Weights of a small GPT-style language model, trained from scratch on English Wikipedia.
Training: a variant of Adam for these matrices, 446M tokens, 6798 steps.
MLP neurons of a small language model. Each row is named by its layer, matrix (gate and up: input weights; down: output weights) and neuron, and shows model dimensions 0-191. Each number is 500 + 25 x the weight over its row's rms, rounded and kept within 0 to 999. Numbers have three digits each. A neuron's up and down rows have the sign that makes its largest values positive.
After each neuron's rows, "fires in" lists the words (lower case) most often at its 100 highest values on Wikipedia text that the model never trained on; "fires after" lists the tokens most often just before its 100 highest values on Wikipedia text that the model never trained on.

L6.gate339:502517497491509468492479509503484476469491500486466485537509488507515530534493462497506507501499526547542486495500525491505534537479526489497545501524477471467466511531526463496522542489492500532480487530495492514535554509495530526486497528495471538576532469435505473503461492486484507494507512476500521517476514473526513479483484521491504445507469497544541496507503480514519482522480507505504500476517465520516517503533497507494475505540500475467466520482491563475441512488496454501463480503461541457461467472542523547484515522496489506510461487519528483490446502542486521497
L6.up339:514483500549516502493505514450432468484475488516537499505495489543486528484528509547506527485524493490532503490476498494564509475464494453504498446456521492507536511492521517484514455511506475485485546497516484492525512516469500510432485528467521446522466531481534502526513510510509530476494494483530517452492451493475507513491504468473513496488503497530455503538462473493504505516449474572499573548490497512492510469488527479467461494504527487498487522487522547479500441478491489523486493474487488510494468490537469538481518483535478540516516476500518526466510517531492551491
L6.down339:506529511510515515485485523498456514499480510465499539550526483519533508529529516506526452493533487524534519501503476504504508521509553549532516488486512452540507512528489468498488514555490487506503494532544516463451504509511487489459506556491474517504505522455523500546495502486495515493489511494551507493527475519508517490518500476525493480521490572512485504476519534503491507500496488492497465506518460477470493522494542493455520511465503463474484488533475509511485477488538446518491511481457492471504514481570524523531501497474508502526479490533511467492451464506526557507
fires in: "this", "she", "operation", "creation"
fires after: ".", ",", "S"

L2.gate37:514447473502532557515525521517537483533480487503545508513464468473546464512527530473554487506494517517458472544474507494517497516470544495484536535505497514490507480489463502523501526448469456528526508463489526463517533497536514527515492542504490505521513469512499475501485527463537523522521496496508506491502479538517469486512497521531470533522471516490494475523478492472502501464470492508453485515488473509528526520517541506473514513524473495507503503491514484483504511510477547454487496503494471508492516478470520483488511518526548515550520540473575495463467533551473522476
L2.up37:516477490499469514520528524508504485511498468507538491470509487500509513540500499496522527444506480502513486513498500498484509520502521476492502506502508509488490481519523522530484531459503484531533551465461504485489522497526504502483506488474485495497466514533464484525476512482529506502538458488473509517520474531561519494497503468491489501471456435507478483492459448528528534488490515542419545521488471497535526517495504505487478520508475520506500496502538567473498485518488490465484487486451479475472467486482508483512489552533543538505489518483544515477464515520459522468
L2.down37:521497511508521511500522500562473456562551497493513502500476497486581479515551520488522473516510507537485496537470506473514503504495498500495508504543487516485500440467440508520494510467457503519514496485505499515498517492533507508515492519499495524471507472504506534506495531448508521506509504479510469504524487482480485494526487524505469520510495544509486526479510501478499486483478506490483473514493500469498514474533537492462515474506505534490491482677535499448556517526486515472501520506510507476510527506462485496521494494511511527480525512491537487493502520489493499452
fires in: "but", "however", "though"
fires after: ",", "."

L2.gate628:467534485499489508490469511502492489484542523500498504487509499477501518463481555513488480566444501482494509459516509490490500574499462521567529519489515519480483479450539478500520495500491511450527458499501493506499539498509479509468457539520492478495542483443559510526480494484497490519496520510520475494474515475521489479530521524441505507497478495467510511523502527518518549497489505520519489493483494519481534492520508480525490441500493503507522553460476507500483457498475531504496491485505505521480536502501537534479472478480489492485471487478504503477460492506487463498
L2.up628:471555523516472519525470509495504511539516501535500504494506506467530545451484559511518483547426509493517529477520468472496512523526464502533511486453503517490492487459504484502489507477488532453526496502479488499509535484514511508448470524538451483504474502481550489533500515517488516539517505516550490510478504513519509504551505480433515469513528477487496515521505502495521544502493530537511479475484484494452502501527504493500493487486491459487518491493488494489470468468475502544486486472514528545517537519510514548514513492493489486497515487491558490467464493495487480515
L2.down628:486551495544542490517518478508500520471442517491527491512470501513539506451540467510491473550464494512494497485504503533533520498514515498505503521497505500484544530490430482516460528490483496467540484486499517491509489511507543494555458567522480517500496449481494535496504509490523472489497490480486478506522513499468505456512531491497502513508490556477475512520505498494526494481513510491472477521506467533512531497504496491485519508501522491464502466361546470504488539527507497491489488511552486523497543512496479533463516518479490482523488518514474513528489514517502483495
fires in: "0", "1", "5", "000", "2"
fires after: ".", "00", " ."

L11.gate639:504521536515499496493482450485479500532508468542485496465558484473510525515473511538497482514554508545498486497484496460525451536499528487452495504498475501504482470542509499467521464515507492474482481547457554496498474474484491512514460487503476493491516493478514497520549474474454561484495541498541500490484518517528552504526484504468535462520496495506537497508510474491498513467457530461448532476505542523481516521477477490482541493501516492517488498481437487516511498461476511483513477502500524537486474479465526523526505464519528506501528515527492520500519472554499504519
L11.up639:494492499490500530477488500539498504473493479518481477498484486524488498522516481512458521490499511492460493484538501521476489462532476512468503495503434481497473467486491494507501511519480498473537487533522515528476535530508513481499539538492549443549478576487530473485467531472519492474490461482470507479530446492463472498490519510529515495482494492515490489468529572516522514498465513484453497513475521494532510485484540488479478502498528480463476498492499481497488536546511562525532480510504508504484517499512528536502551479489494482508521475512542519486493483503463523510
L11.down639:514484496464530471494523457498483494513514497509472492473491450471487468520504559552492479507490514498498455487519472526502502502504499509530479492504457492481482534467536498528504480501549511502516465544522471508493530499488501502524539494514490524522438575516529479475488507515483481506489488515521507491500511516490497529463495487477481508491514558473492519499476512514525478496478534532486548555490487443487524525557523490537504500535490496505530519483495531474453503520492504497512496529492526558487456494517564479530506508514521557513504484478521491520467501529510531507
fires in: "he", "she", "although"
fires after: ".", "S"

L2.gate489:516547489493509533510490437505470537508555510511465523499507479492477527498495466498472529501467495514531508470538492478546471479523530503546522519493512513470482505502550507513507507502535471507498469468514525513534502523493467536526499531494509522485463509487510535500498501502505522537503527486494500490508503486495510530489567496448553484511483440472484516489496523532497487527511538530469520549515527531502506537477523467541489496523508535562494481441495503525511483465503505471493474518507528486513508437498493506528548467540497535497475500501511504506525489502499464548
L2.up489:538519500479492467474496488473498513555547518542467526507513485453475490472479486495494492524469470470545505493538476481489466470511506542551542467524514520515507526483516547464532468496525503493529494496510553492466519504488484501507471531498481449486514506520550489535493539511477512570492497475518494527498510484464499488520508508478531526526485507503463468447532557487510545478458505460539517514519515505483516463515531496512514475526427499521513467527519507478518542470501547515463489506479516492494509517460524514514517466503496512485470549500479506553502511505532479528
L2.down489:506484499490506490538505476490494507532477499520486504491465477463519492479475519543492510509478458475487515517499476501485513485484492516487486471436528511494501484514481526493482497512539480498486507516490528527479515489509513492486508502506508440458505512505527514528512523469470491500492517478517489493505495471443500505523510527542530532568504510499502495483526529501487549488501548523529492488534482560499473494497538513485516493544467495482494474330502513505474495489517538506512513515521512487489493505490520534510512495540493504573477503489514510507502508477501493553
fires in: "1998", "2019", "2018", "2003", "1997"
fires after: "20", "19", "18"

L2.gate185:537486497521511501482487504459504511453521531506510491460522517504482545464478490548524474508531471503483519498517514490503509529550565513484527503537508527499507507514514496511490504494514492529494475509515503536486509471550444488527477513487512503493490504508541498522487501460507477531518492462508498474494522473507508540522579517467520460510515497509488497497460547536512535515475479505534477538515526512558511505470530498545471451508472542503565527509500507508518487535499505526487538515520497450510507468513512490466505557499512449510527507514488513490541506491527485460
L2.up185:467522482451492482513526515478513494505519521504526509448495472471497490524503509522468486511509476504455533491550508524530495509540507504552529488497502511507501537486518519503508497506491505497506479525494495501488503539523456524521490514496501456462509510467489507529483555485479508507500550467494503494526531504497479554524470476526532516538491494524451517452498510481461510431492534494508568553521501493529514488509519466505520492500502482518535481473492511463474495515508538519485501493522544485527502478461534502551470529517491488488512528514496454560462506459492484475
L2.down185:481448476512512484508472471478498440487411508523490508448511488516498496523526511430466473514529465506467507544533518504480482527476512508482548463491498507499492471512501496500554505485464476526459502498526526508518557489528498528511518529522533492470480514497527519504533512488501523477486554466540496454515494488488481505525534508512538486502546476503494484472491503505503536497511493493495512530465513482532498506470539541501513522482468503476486494377490504496490498509540486500502493521512500491454513474485508492510511463531514508540492502458521484458498504471530503549
fires in: "2000", "1950", "related", "unified", "illustrated", "1930"
fires after: "20", "19", " rel", "orpor", "r"

L2.gate523:482507460497505481502474526515515518512516505492524493506509497504493520468489548502484481530469531486473514481511534516512479536498477518531530501507489503457524507476551457488534491517508512496477474487481501478528535509480479507455413538497475498516553473496569475474471518527495532537513512502502467484505515464572491473489518513461506509519482477440517491516479521488484533534502508505517458506479489535480504476516491475489530461511529483484530512438482515496466483488460508524495496485510466527486520503510535553490486481491498494485514500451535540474467498522493463503
L2.up523:479506472504494481522483512521534496517533532512513499524522519516529548429493496476496452570453525493507544496523528516528478506476493509510496520472496482497520486463498466520479521513479533450536505500482492494501548544491510454469457511536478500529494488481503468470463527480542525488498513525534488521482518504511499499537538476471488506516531460471493527507510515501497549527500530501502493469482512496457477478500465477495509485495506484474507539511502493504482488505444507515478537474493500518515555502455515544478500506505493489484492501437539526492470496498503471499
L2.down523:487536490527534480510509494506504511468446529485515488518459530506538524462518487507480453562457495496493523469527507511537504510504504497522503511484504513489536485503480491524476523500472537456508479493494499491501497515494519491535455552527454521499495479480477508477497509496535473489491486511493473494507520522484506467520517512498480515536497502476480511514501499483519524507519524488479477506500484517502505504508476461489516486498517481485510494328532487514474523521503495495480511486540514529518549536503494525472510526506464497551467497502477509517494533504503493490
fires in: "1", "9", "7", "8"
fires after: ".", " ."

L2.gate679:458493518535497485484472490426528498505490476495479498494493481528510490479508498510471502515516481487449496527491515526506554533538520461510524483536488516509468512535490568507535498489497512532471484492516502541560512463532512494525485516477496512525527499466499508505533517509490513526499495501484483474478501475512473512506487517540508559482436477494503483473516476490524518508471482561460441471465502471479510499487506540484495513447476537481472481497476536488505509489480522487493540465500511540499526455550502480500506494497511513498519488510447492445461488492497482514
L2.up679:526435496497471497516451511501517494523543528512477515533498473493476504481455535472466501519442463470484475515497497503529482526525480505498530485513562509519498534522501523466543489485491517507497518512519506503518525509520450484499464542508481464538535476462532469517469529463525485524500487508496464476472507466478478477511495487481476530535511466500468483456512494508461539478514455513510518498435484506518488490462518496511512454569491495523482503493492531491460502480527546504504515508543499507485528508537532529492493498506516489493469574475477497521443504522525462481
L2.down679:521510515517473531510470523450492479554487453528530546471512472498560492507479518514483457475487516500458483499496513462504516506443515524508494489514493534490488537462549537515539509490498520496467473499490467505518582488514497529509515524445471513493486478524514476495516535526491510551507473509475455491466470489554508503527499482486497521447502535463511545454523533475523528514482471474507452504498484483478514483511461510474450493463502531524529485468490504497470537489471522471487517502510498513490517488481493501460546478487550512490496547539472535490483503468510493491
fires in: "2010", "1930", "1950", "1940", "1931"
fires after: "19", "20", "18", "im"

L2.gate14:478491487499471518509509501488519501474484459518489511497504488511455530536547477491484530469547465492486472528459531515509496514546509515485519544506523469502535514558509492504538492483563541505496467546521468528508486543561519474494466490514502499557478511481513490482502465499447456530481473509500484465486516535511550532481498517511496518495526500531551465469469489476474503506491515490494478479487497493543517484521483528532467521491540532508503492497486548509530457511493457495535508534498496507514470479488497504449477515519491485515507514512528508497498523479460488510
L2.up14:475495496513518518485469519498503502483486475505494506512503492528469522577511493489514502459549468491487515513451512482493496501508520530481493531524542491516506509571514502498524507463524542524500479541521444540481477508557499490454507477512515514518523468489514539499504481508446462482503492529485478465508530518514513520456496531522473510485541555543522466452472472462511503525513509513511479483475526524528535480534476540537477505468531517488469524543499508488545455479493472490530530514546472501521481508482494495459527522514471508523511497507514505457511526467455486494
L2.down14:480491444536510506516537497514502516496407494520475463535498504489522512495534500504470480525528491491511521487520465523534513480520500479498485497544511499492519540536411492537482547510527486494526489520513464480471525493520501479515530567511488508494529488487509478533507525500523506473500493502528473519519540514483521523506501517541470529523549564526523486459507474481491500508497519487477501512496503563475486480496525514498520499461525497476499492443523518510513491508500488550494482517512479500509496516501496502464509570538491495509515497503497481499506540461525479510
fires in: "23", "24", "26", "23rd", "25"
fires after: " ", " (", " $"

L6.gate640:478463496503486526519529513491523473478509446507530519500490474531488493470528448549488489523496499497516482500473497466467493548498465488517452506513455475464525521527528517495490534517520535476473489475478493506527497498510450484546500490519513504513502531517489471532494497526517553482500485510515489473510462523504593482552465485503484455496530490501484485562512511476506479534503459527513491519485502495520490502537486457500516493475466504528476481483495543487540447497487478481501455480486519523484491483518508501485487493508489475494501439482540484490490492483510456477
L6.up640:530484477526496487529491519541459470490518509509509530514466479499476520531530537515495506546530485486458534487494484516510498506509496500524513518566476471501488475488479505511550451552517484521451438488457485549513527531467504494509545511477542504480513538470551499511514493526507486480512526522483493510509451495488493529491483518477524492515517506527480502566521526503496464472461498494493510508559516501523491500563473509483509497464502508560460501496502471487493485526508486450526512526473511494516433529532498508553478501499532472500490516503481470502480492499525537493
L6.down640:530503502505513524500526510514504465499479511517484494542452505515503493482542533474501497534502506475473500507513482522544501445492492502526530491514451450497504511494539476500507524499473504461498504522456532530487503521511497509520491517476491471512501512517513481522492491517560460503525485523484523533495453512500476477506460540452497520462508537497463477509476516498494484497509495556522514535527478514494523510530450471494488478520497451524497500570543418491484512490489481503480522514509505524501520525510531449495509451508539523460483496506524490537501446519524498545
fires in: "he", "she", "has", "personal", "presence"
fires after: ".", " and"

L6.gate388:515539484468500480529483455527498545508456475474504484505475516512506502502536493508477478442513474457531474500520533507491533472555476481488543519485497499542491489557525496513492496533492540554505524525512479459498545495509482462446468486538504447538473472491465491463473412499500466478508496501511505487502524501511508474501527511492531476534489491465534486507501475495532505481484484492528509517532501495548538500502490497468456470480500515512488476525463502488512508546464506512496540527505506499462444500498501530530540513544510505514521525495483495497502525481496512521
L6.up388:469514488510521471536498449508512494481471492488519479503465483473499441507494522476492507426499507533521463495564501520509537499520497485489531508481507467510502479511534497493474486520492509537515535519523485470540516506485494483468526504517517520493497509443488474498509473523490458498526490500538496479480476513504449480516522520536560459504492494497523535503515491491504486484452489500520530508569499471506542517541483497480503443512511504506497486511479498475517506489453522519471517503492485532440501501458487534542531537512521546516536532474514489462493498496518491482
L6.down388:518483499508496486541498517504497499493496477495505488495479514486490489490561501500502414465490522505475503483494505512514495475515509501540472509465482465498514457525511519514480506508469505498563516500507484494504505502510530524513485523480497488461543497497500497484500493491495492492554467469515503523479514479483486465494473568511482509579518590506516475476516504520487479477486518482499492494469492454497508488502487486522482515506469488514486495632527508488522534492510551475513526519477491509502494516472496477488518503508536517476489498503463544516491468476501497487
fires in: "be", "been", "also"
fires after: " has", " to", " can", " have", " had", " was"

L8.gate449:499505465528509489465518526472478492490459493539528483479499480496522468513490520500511507500510481493515535512529550492494507503471496464531483415544478529485528479494505509488522494507487481491476489512560534481510502499458485525456457523510516464500498475493512478503518499493497467520463485510527490457502490500465530521504477532522508482524515467471503469512537537467524483507515527501473485521526471484450520486465490556481473451491486524493490524469508500495510476497495503530505488501440486506541462520453503519535526481515482510517507553506499485502496511510510507468
L8.up449:503475461520537474469541525494507492466446493536536468529465477493561467489496511503523481521492490487502499540513504489486511493456517484506476470549492538512520482479502524483535478522438472504470480485537542467506498498466516530475485535514496474508490478462504486509493531470525475494472506523534477495515500494463528494516497539540482509557526512493487507507528519501519495519523510533494481522512460509453519454511454546489496478503485506479494494463508481493483499493493483500520453498462505496544488527445506505520524492484489489556516552502522491507465552509525525457
L8.down449:498486526520492506527471497500516482501560516466498521515477505511512525488509498498511464470500489501492517518509476519523497477529535531490472567465494449538490522540445511494481494501522505488528525462491495497503503511517526472537539494522484523495481522513493516491461501475499507501528522487488509541492497519550489456491514461466478515482536584485502523485494484528462510530499486532499512503487517558514498464492491470530517544494497516472493508612479488499497490500507507499493540518532512522499517484532507501459470512510539507445485440511526511497479508481477495526
fires in: "this", "however", "one", "a", "by"
fires after: ".", ",", " as", " n"

L2.gate478:446503495513513496493549563470475549455514474499514517470529478499513478486492507517483533521532490490521504505468478505519523495496516516439522505524512474477534507498480516505533533495518472501525484510493513521503550481494461509494473485508525515477516510535473451487528517446503498492534516479527529441502501474524546460483488520505533497497489495477501503518491428525489523515480492503476504480533489525547519547500495491501497493515518480452499464502509532495504499472536486460528531544493508542500522461474464433508475486512504535519513529520522484514517498516438544480
L2.up478:469477526501506466505558459457469487454499483482496485559506514535500494508523440477466498512498503511523483519483493532480494521509507541488502544496480466483550508526483507481508486526506501518502444456506516544474496511472475463491522464459508516541490476529489504478465445532494490528496510540501521476513507535494481485489458523553471496509488505467489534516465467501506482470459512489485480476524501522493524497504514525468541489472532454483520501482472479525554492483459513480550469480507508526511446466516509509509460501493524545528488511462449507485484483505516545479
L2.down478:477495503534517504498526487487461502493471499473514492502493470483515489520475514496510512526534483503506507500537524521490498479534474491514521515562520503480503511534411574487515495470539502546489512520512492477512497503518489518488501508504522524499527474484499495482491465523515507522493490499500499480501522524505516495472519512485498523612497459475507540494459475493507494509494524532465494484501479547504473482540535521486504533489506462471497485396503475481519540504517512476524479492517462541523486525520519505501493527485494508624493493457499492497486506499493504499
fires in: "11", "10", "100", "105"
fires after: " ", " $", " (", "\n"

L2.gate555:517434485524497495481501462450522516467505474473496514498519459504475494501517486496477484520546470484501514444498520554485530525464503450469506494523484484486523548508515510500497477477505507490485494449488483487514492481504505442506498474477475477472493501533472464498474479501505527542513527501461544491534467504550519459472450507488494497511493499477549486518494475539506511564486471461517454524485499524507498501483466490501517508524498458512490497489531524520496555508502493538483526485489477515502460512541532521476496490508452533521541505492501504511498507485490555492
L2.up555:499505514522521525467579463490490530469497476499565465516481510520484502524479486485451515478526499495508466492498465520500479495511478501475497481512503527536539514494465489526490514482490467531475509500508486543520498502516482499479503497454485452521450482496476494535515461453510518440546497518527528469497517519515516519510485498497506503508492507484451514479511528528455515449502525484492521520494517533530442512509530459475532468511547528485482494491495515504511517442505466502511459539473484526521465469538470480498471529496502450497448556499455472547495473475489520510
L2.down555:499506458517488522451544496549480555485491500467487474520500482507511498490555525500482520530521508532510458506494492547473496534483508493476525498515517520492532457518382541514491518484496456510496500505508533494505500455503473459459494502492480512530543500481460519496493502461499527482504491481511504495467540513468494504479497508513463517576470463529506518482482534515494478516540493515467521472473491498510525492491522507495546479503497495486526506532491482474471516494494507464497476511498481550521459505502460457537517549487505496494472511486478466499502507505474518498
fires in: "7", "community", "8", "church"
fires after: " ", " ("

L3.gate147:522487481479496511486480442505485503480494458510483456502513469501435499486505545507492508497556503514495495564561510510449534470516485441513471522464480532521505509504510555495526498533482530525531503471471465510507542514542500518501489506497494493512496525498480471491516443494530515496487532494524495530448486462488520489500470500503543487502470495544500488509529524485542493481468500469501494511512500513534427516470482490505436490532476520513507475523473511489535494472509481499493510536458509484466460493514520491509503509500539498531515499483466531506487546470474497478
L3.up147:456517466525514478546504493494480516533494534522529502510491467494529505528495508565491479491484503467546526447483522503515496516525477497471525461498509460517514485485503494583477518511540519503517517533483493526494501468499489478483524503537492474463477473487518518504473495529484471470485452469522510491536479568511497526513529535464473498476503494503549480525482445507462464532502525534510511509499550456496511497557515518497516504470503517483525527471522476499505444495491522522446523474495494534494448491510477491541535460507490515496490499510456510462504517499493480500
L3.down147:487502519486530489502491505515514493538502483496470466488518499491466520473530514463486493485516487499512534536501514503474540455493512491481509500510497468471518499530587500502528507516456505499489515529519489518488515495540508488484487510506512462503535508484470478488511461505516489478512500488516491491451517474485541515457514494490493493532473485508480488514488545505515530464464497515499500484475488507470441551497505497499484481535482491529540495663501519508526541485524511466496508525512499467504502489484490498484550513501518511585511535492468521509492480479470506513
fires in: "be", "beat"
fires after: " to", " can", " may", " should", " would"

L8.gate129:491518474497503505501496521495529525476530494529525511497444490501498433478509558465556466501478496511480526549494488513472500494482497509522526445516504532496505466505525517501548526460496504494485496478519505467494503542490479498505510516446465476486503484465486487544526487478502472575468480502493547506482507471536501525509525487486478512509540514465525493475538549560499519464515500544501538531487523528510497504519463460506480515520479551468488469503533482522478532484464487517508532498512550500550520544470496502526506519498542492488500514517539535525489542502495502474
L8.up129:488466520505497558499515501487474497526496531527540509474498471487495530520508528529510492505527478504528487502464522489516524532458547516472499494508516507516506470485496548495504516453464488521476533474489542466529492495497476474482509494525511503546485503528486534522512482501511518482462522550551499510501487472544490500537509508477497544521509503522460463489516502505552480518467487515468527489471485509484509482420529477508475487508485491500512520488493494491539477525471475512504477500494519498492472469557487496512484546507539534526525472503508503452525478508549491460
L8.down129:517488459516555490547482479478478517530565512476520504485480472502528498491499488462457458502539469505458495496522518494518505500514498451486549514542506527532453457489443504514493528497482473484542458487501475507477511471528501500480484488479480503493480478523461506509533490485497499500507557506511500525536496514471488495558490510511465501531517508459487479481522468524496478532484491488510509517511526516507461524483490533467477476483531500475514495564483542542519498506504524518508538465520561512561495489515535484503478471522529489478487515465513519497465487490539520504
fires in: "but", "than", "while", "though", "thought"
fires after: ",", " rather"

L2.gate175:486465465547472471532524487498519489437494461469507508495464494531508477501533500460484496535489537514488501482478494517484527501509522477478521527538523506485517459530492477504448523504500531489477474484526470528506500540492514514480481503495511524533510448509464487491497486448512477486483523511487514481477515523525497506480508538511475490504532496494560497478473447489529470551498488523490531481481503521531547508466458527520467474472528488478499526523512472501525493517467474472475515509471527533493492522481494553443505544498460473506516464530557506460542518501528457482
L2.up175:489526504491485481452476499483486521509514456522536555503565475521450503522498532485459505477493493457469497508488505500540516508509515571543524514546524497554532536529508503489535490504498488490535533522521549531494506551565494526484493508478531490525492498482528502517496524497481537512499472472490498488496523495493546529508520510486524544507541508499488504483513485497522534469469537498498502493514534534505494487542515465508481499518494533525522465461503538509510458445494487499490470516516470514477474465466496506497491488517499491507481538528490451508538518504477457490
L2.down175:497454473542474505554515513526495546493414538487476467532518497498457495507545505492467471476531529572513507500460518514514461489522525504481498507567502500480492498546494469487492505526548482525500485518496484444472546494478502515505480520492480543512515474483480484510473492506510467504524556483517506512518518528518526503502563521527476465481518479524527519498505458539478460511537475498509504497479493559511477493494527511456521502476545509479513523527484485498518507498489480504493487477500449532504496525521504532493493574517479494497499512526514494502473493462535460487
fires in: "23", "16", "22", "25", "24", "31"
fires after: ".", ",", " (", " .", "-"

L16.gate570:527510456484489454486520529491531478467492539503514508475477527499515462481549479488495503476543506482504535487537502485491512505470469514488482492509504522510499478506520466504511491477521512478478482533487495528497548493461485532490461531530523512529533510516535493534509495559494510511442536441520498494507510542532506510504464463479490518505462474468527476482479505545501493544499558495482511488499485520504483487514499515505456481498522551506500512504500517478524457531493496502501485456483555507497504504485489487467521483528470534523448497462518463505480501514523480471
L16.up570:513470484423542511459508509554496546475498536510486516488487507508474487505515482473494484470503479542535487547501506483462549505496503491518521479517481473495528511444513441515512488503495499498473444521548516517514523513522473504495493467542541496517477464508513471490549513491473556497502527495505527475535469511494528499515504474498525481510490522488533490514447486502490523458499520470525536494481489491525483471496478501503501516519479534521499502536499495515533542512460472497468487467526519516481466477469515501489518480502532509508543513464505470519519559553477498472
L16.down570:472493517462531463413485530553488513485486515465525501509488476466510502502520491503473478463476529539490521505481505487457522512496535486499490472553479498531473499465448508511499489506525489506491506467548531531513541494482491522513503504493505561504503484536462518508497494500484497513503497485482551468480484499450545483502478485496521482536511553490519504567503522474495503481495527482526524546512508523463503481478495484491468529509483469523487525518518473469541523552539495496496503462490516511514439485523462530508492505538505487491480488564484515553482536513484496509
fires in: "the", "this", "that"
fires after: " of", " in"

L16.gate278:424533505491466534461513511485481563448522486539493491492492477477491507520507482525480494482483438515528464480490511448505459497455498499482502476542512479495517506495487468528484515491509561522501527491487495521490519496485484540495474518537522501508480447518495471494473454491469536486504473498499500476516528539468494534453514504507511466489464511486514488553518493456531463494459505520506500458506512514516525545459524461505508488515473518501495485515525529506511493485452460536479492456462522517498506499515527505509480479530530506470535541513490497455519524511493499484
L16.up278:505515487463504468469525558487488489458462500491518503494493524484521484499532511505511484500506481514521527472483519483487524522482528495504549538546502484539497508465463479477492526502546522491447518504474481533496503523488482517495494512520486456449481488530485500501527475506498496496505423544524470471519538501512463509498497483563442491543478522507520516468492475539513490530499503498513488464532521480514490526498479508529492504531527501483526548521482470456462498458475519505478522484513513530487473510499525538473529469533473473473539532512462505485508494523475488452
L16.down278:508498490492478468469482498483530532518494511513497536522522512476513510525507510518511564529532495494514486508466519510475495537505525508519487511532497495509508501501326474514521502506519534467512490507528498499510515504477489467496461499492524475492497502498475509501489532522478514527452477507482495475488490492508476523487500507503473467520471605508495504477492505524485518479496519493483502501535480531497495532505512497513464499495490524519456528612494468501517485491488516495474537466499497474505513508504499503492477516545493506476519523490542521512509480494502509523
fires in: "the"
fires after: " in", " for", " to", " including"

L8.gate661:542461465505505480487530510451472515486471460541435503441554482535527523504484513496486516462517492486476494568504549482489506514540498496549513490485490492485496504511501458493509487445493487490518500498556466538486517497502494522477465454496504513497542526508507469482496491482506517479496514523478512493507461529492516521492511517507528497526434476489477467534519519498520518468510528489500522513548484464513500523557554477446491509466477546496487506511475525558511528503478545483494473473495475498487488503532533487483504483480509472482473517494541463488506467506503500506
L8.up661:536531469488495486453530497504533512475493526446477509520502509498495521446526524509551519512541531530546531479491496524468500500522512506514500516479519463528516523478535512534526449494503506486497505471477460498485486571506498493521478501526469472541452531524510526496492501507539532499535496534507491534546511503523501488453481491510502472501503491503497491512506507525489514487514455514538510480529512510511512510473500530534517528492453487478481472491544534515511492459536513553523504477515489554505549533493480524506491498496518480529492506529548490505512494559508534501
L8.down661:502498482463522496496474514495489472504526479452525510513468507512466554538530542505472528494509546532535531504502530490481475463479537476532511472465507470538516453507544508466515488480539540518500483523502493534500508535506474547469470517475523536507502506517518529522514497476485531515464503490502494484481468510469495466488543527470509466518458510478478538504555512507508503526482545513466483472542503544498503523499487466504509481475484476521467509555511540478522527506518504515535493513454473518521482528533513498497463471497499489463459499513512481454466502506496486484
fires in: "an", "a", "this", "that", "poker", "his"
fires after: " in", " In", " on", "ok", "H"

L2.gate541:407445492497516510499477495481523500483480477515508481515487497529489498490478495478490500525546477496498509499485496533503479547500454505484505497511510505459523518494498554488541521506550500514474475501534476530541506500529481430522474531474501508564519489480518493455500491464504481501488487530489511475487505485498538498489488497511527522515436470451519519498452480501510504514529518514519491478542505508525521478542472474490506501483546514462542545484505533501475510472456514489491536466533497536527496476528500491494501500485503473512486508479454484460515529505461504462
L2.up541:462444497492521509531507476514505503468468469524484501499504472540552531499528498526574527481536506513520501500485468505481513496519492472453473528514479473476492509513462467532475535534508503511532475491554493510484464506525439486450550469490541513509446517519477522466502492477493509494490463465475522496525476510526529469493495459524491477493495492481511503537497432502520471484472491537476552503523528518516508510455477546508521513486535494497463505512549507510540502488508434488488514526512495498528455495480470453530482536505485494538516466482532511502508508475492499484
L2.down541:487514509503500528490572485496508525491425510513475484484492511503484467498518519521500551478544494522510529493530487510501521488533508495498481487496496477521484502521410513505499552533528502524482505488541483499476487462494476472512506469510532520511525489511523512494471488475491520503500532499524519487528535486465511495481487510520522516566481483486512518542473485522485476495553533557494518456499481520457469492521533497500533522496513453443465492506512507538541490486537485495524471513503472493530487523531493489542521540490462496537485483444518493488489479479480500511
fires in: "13", "11", "10"
fires after: " ", " (", "\n"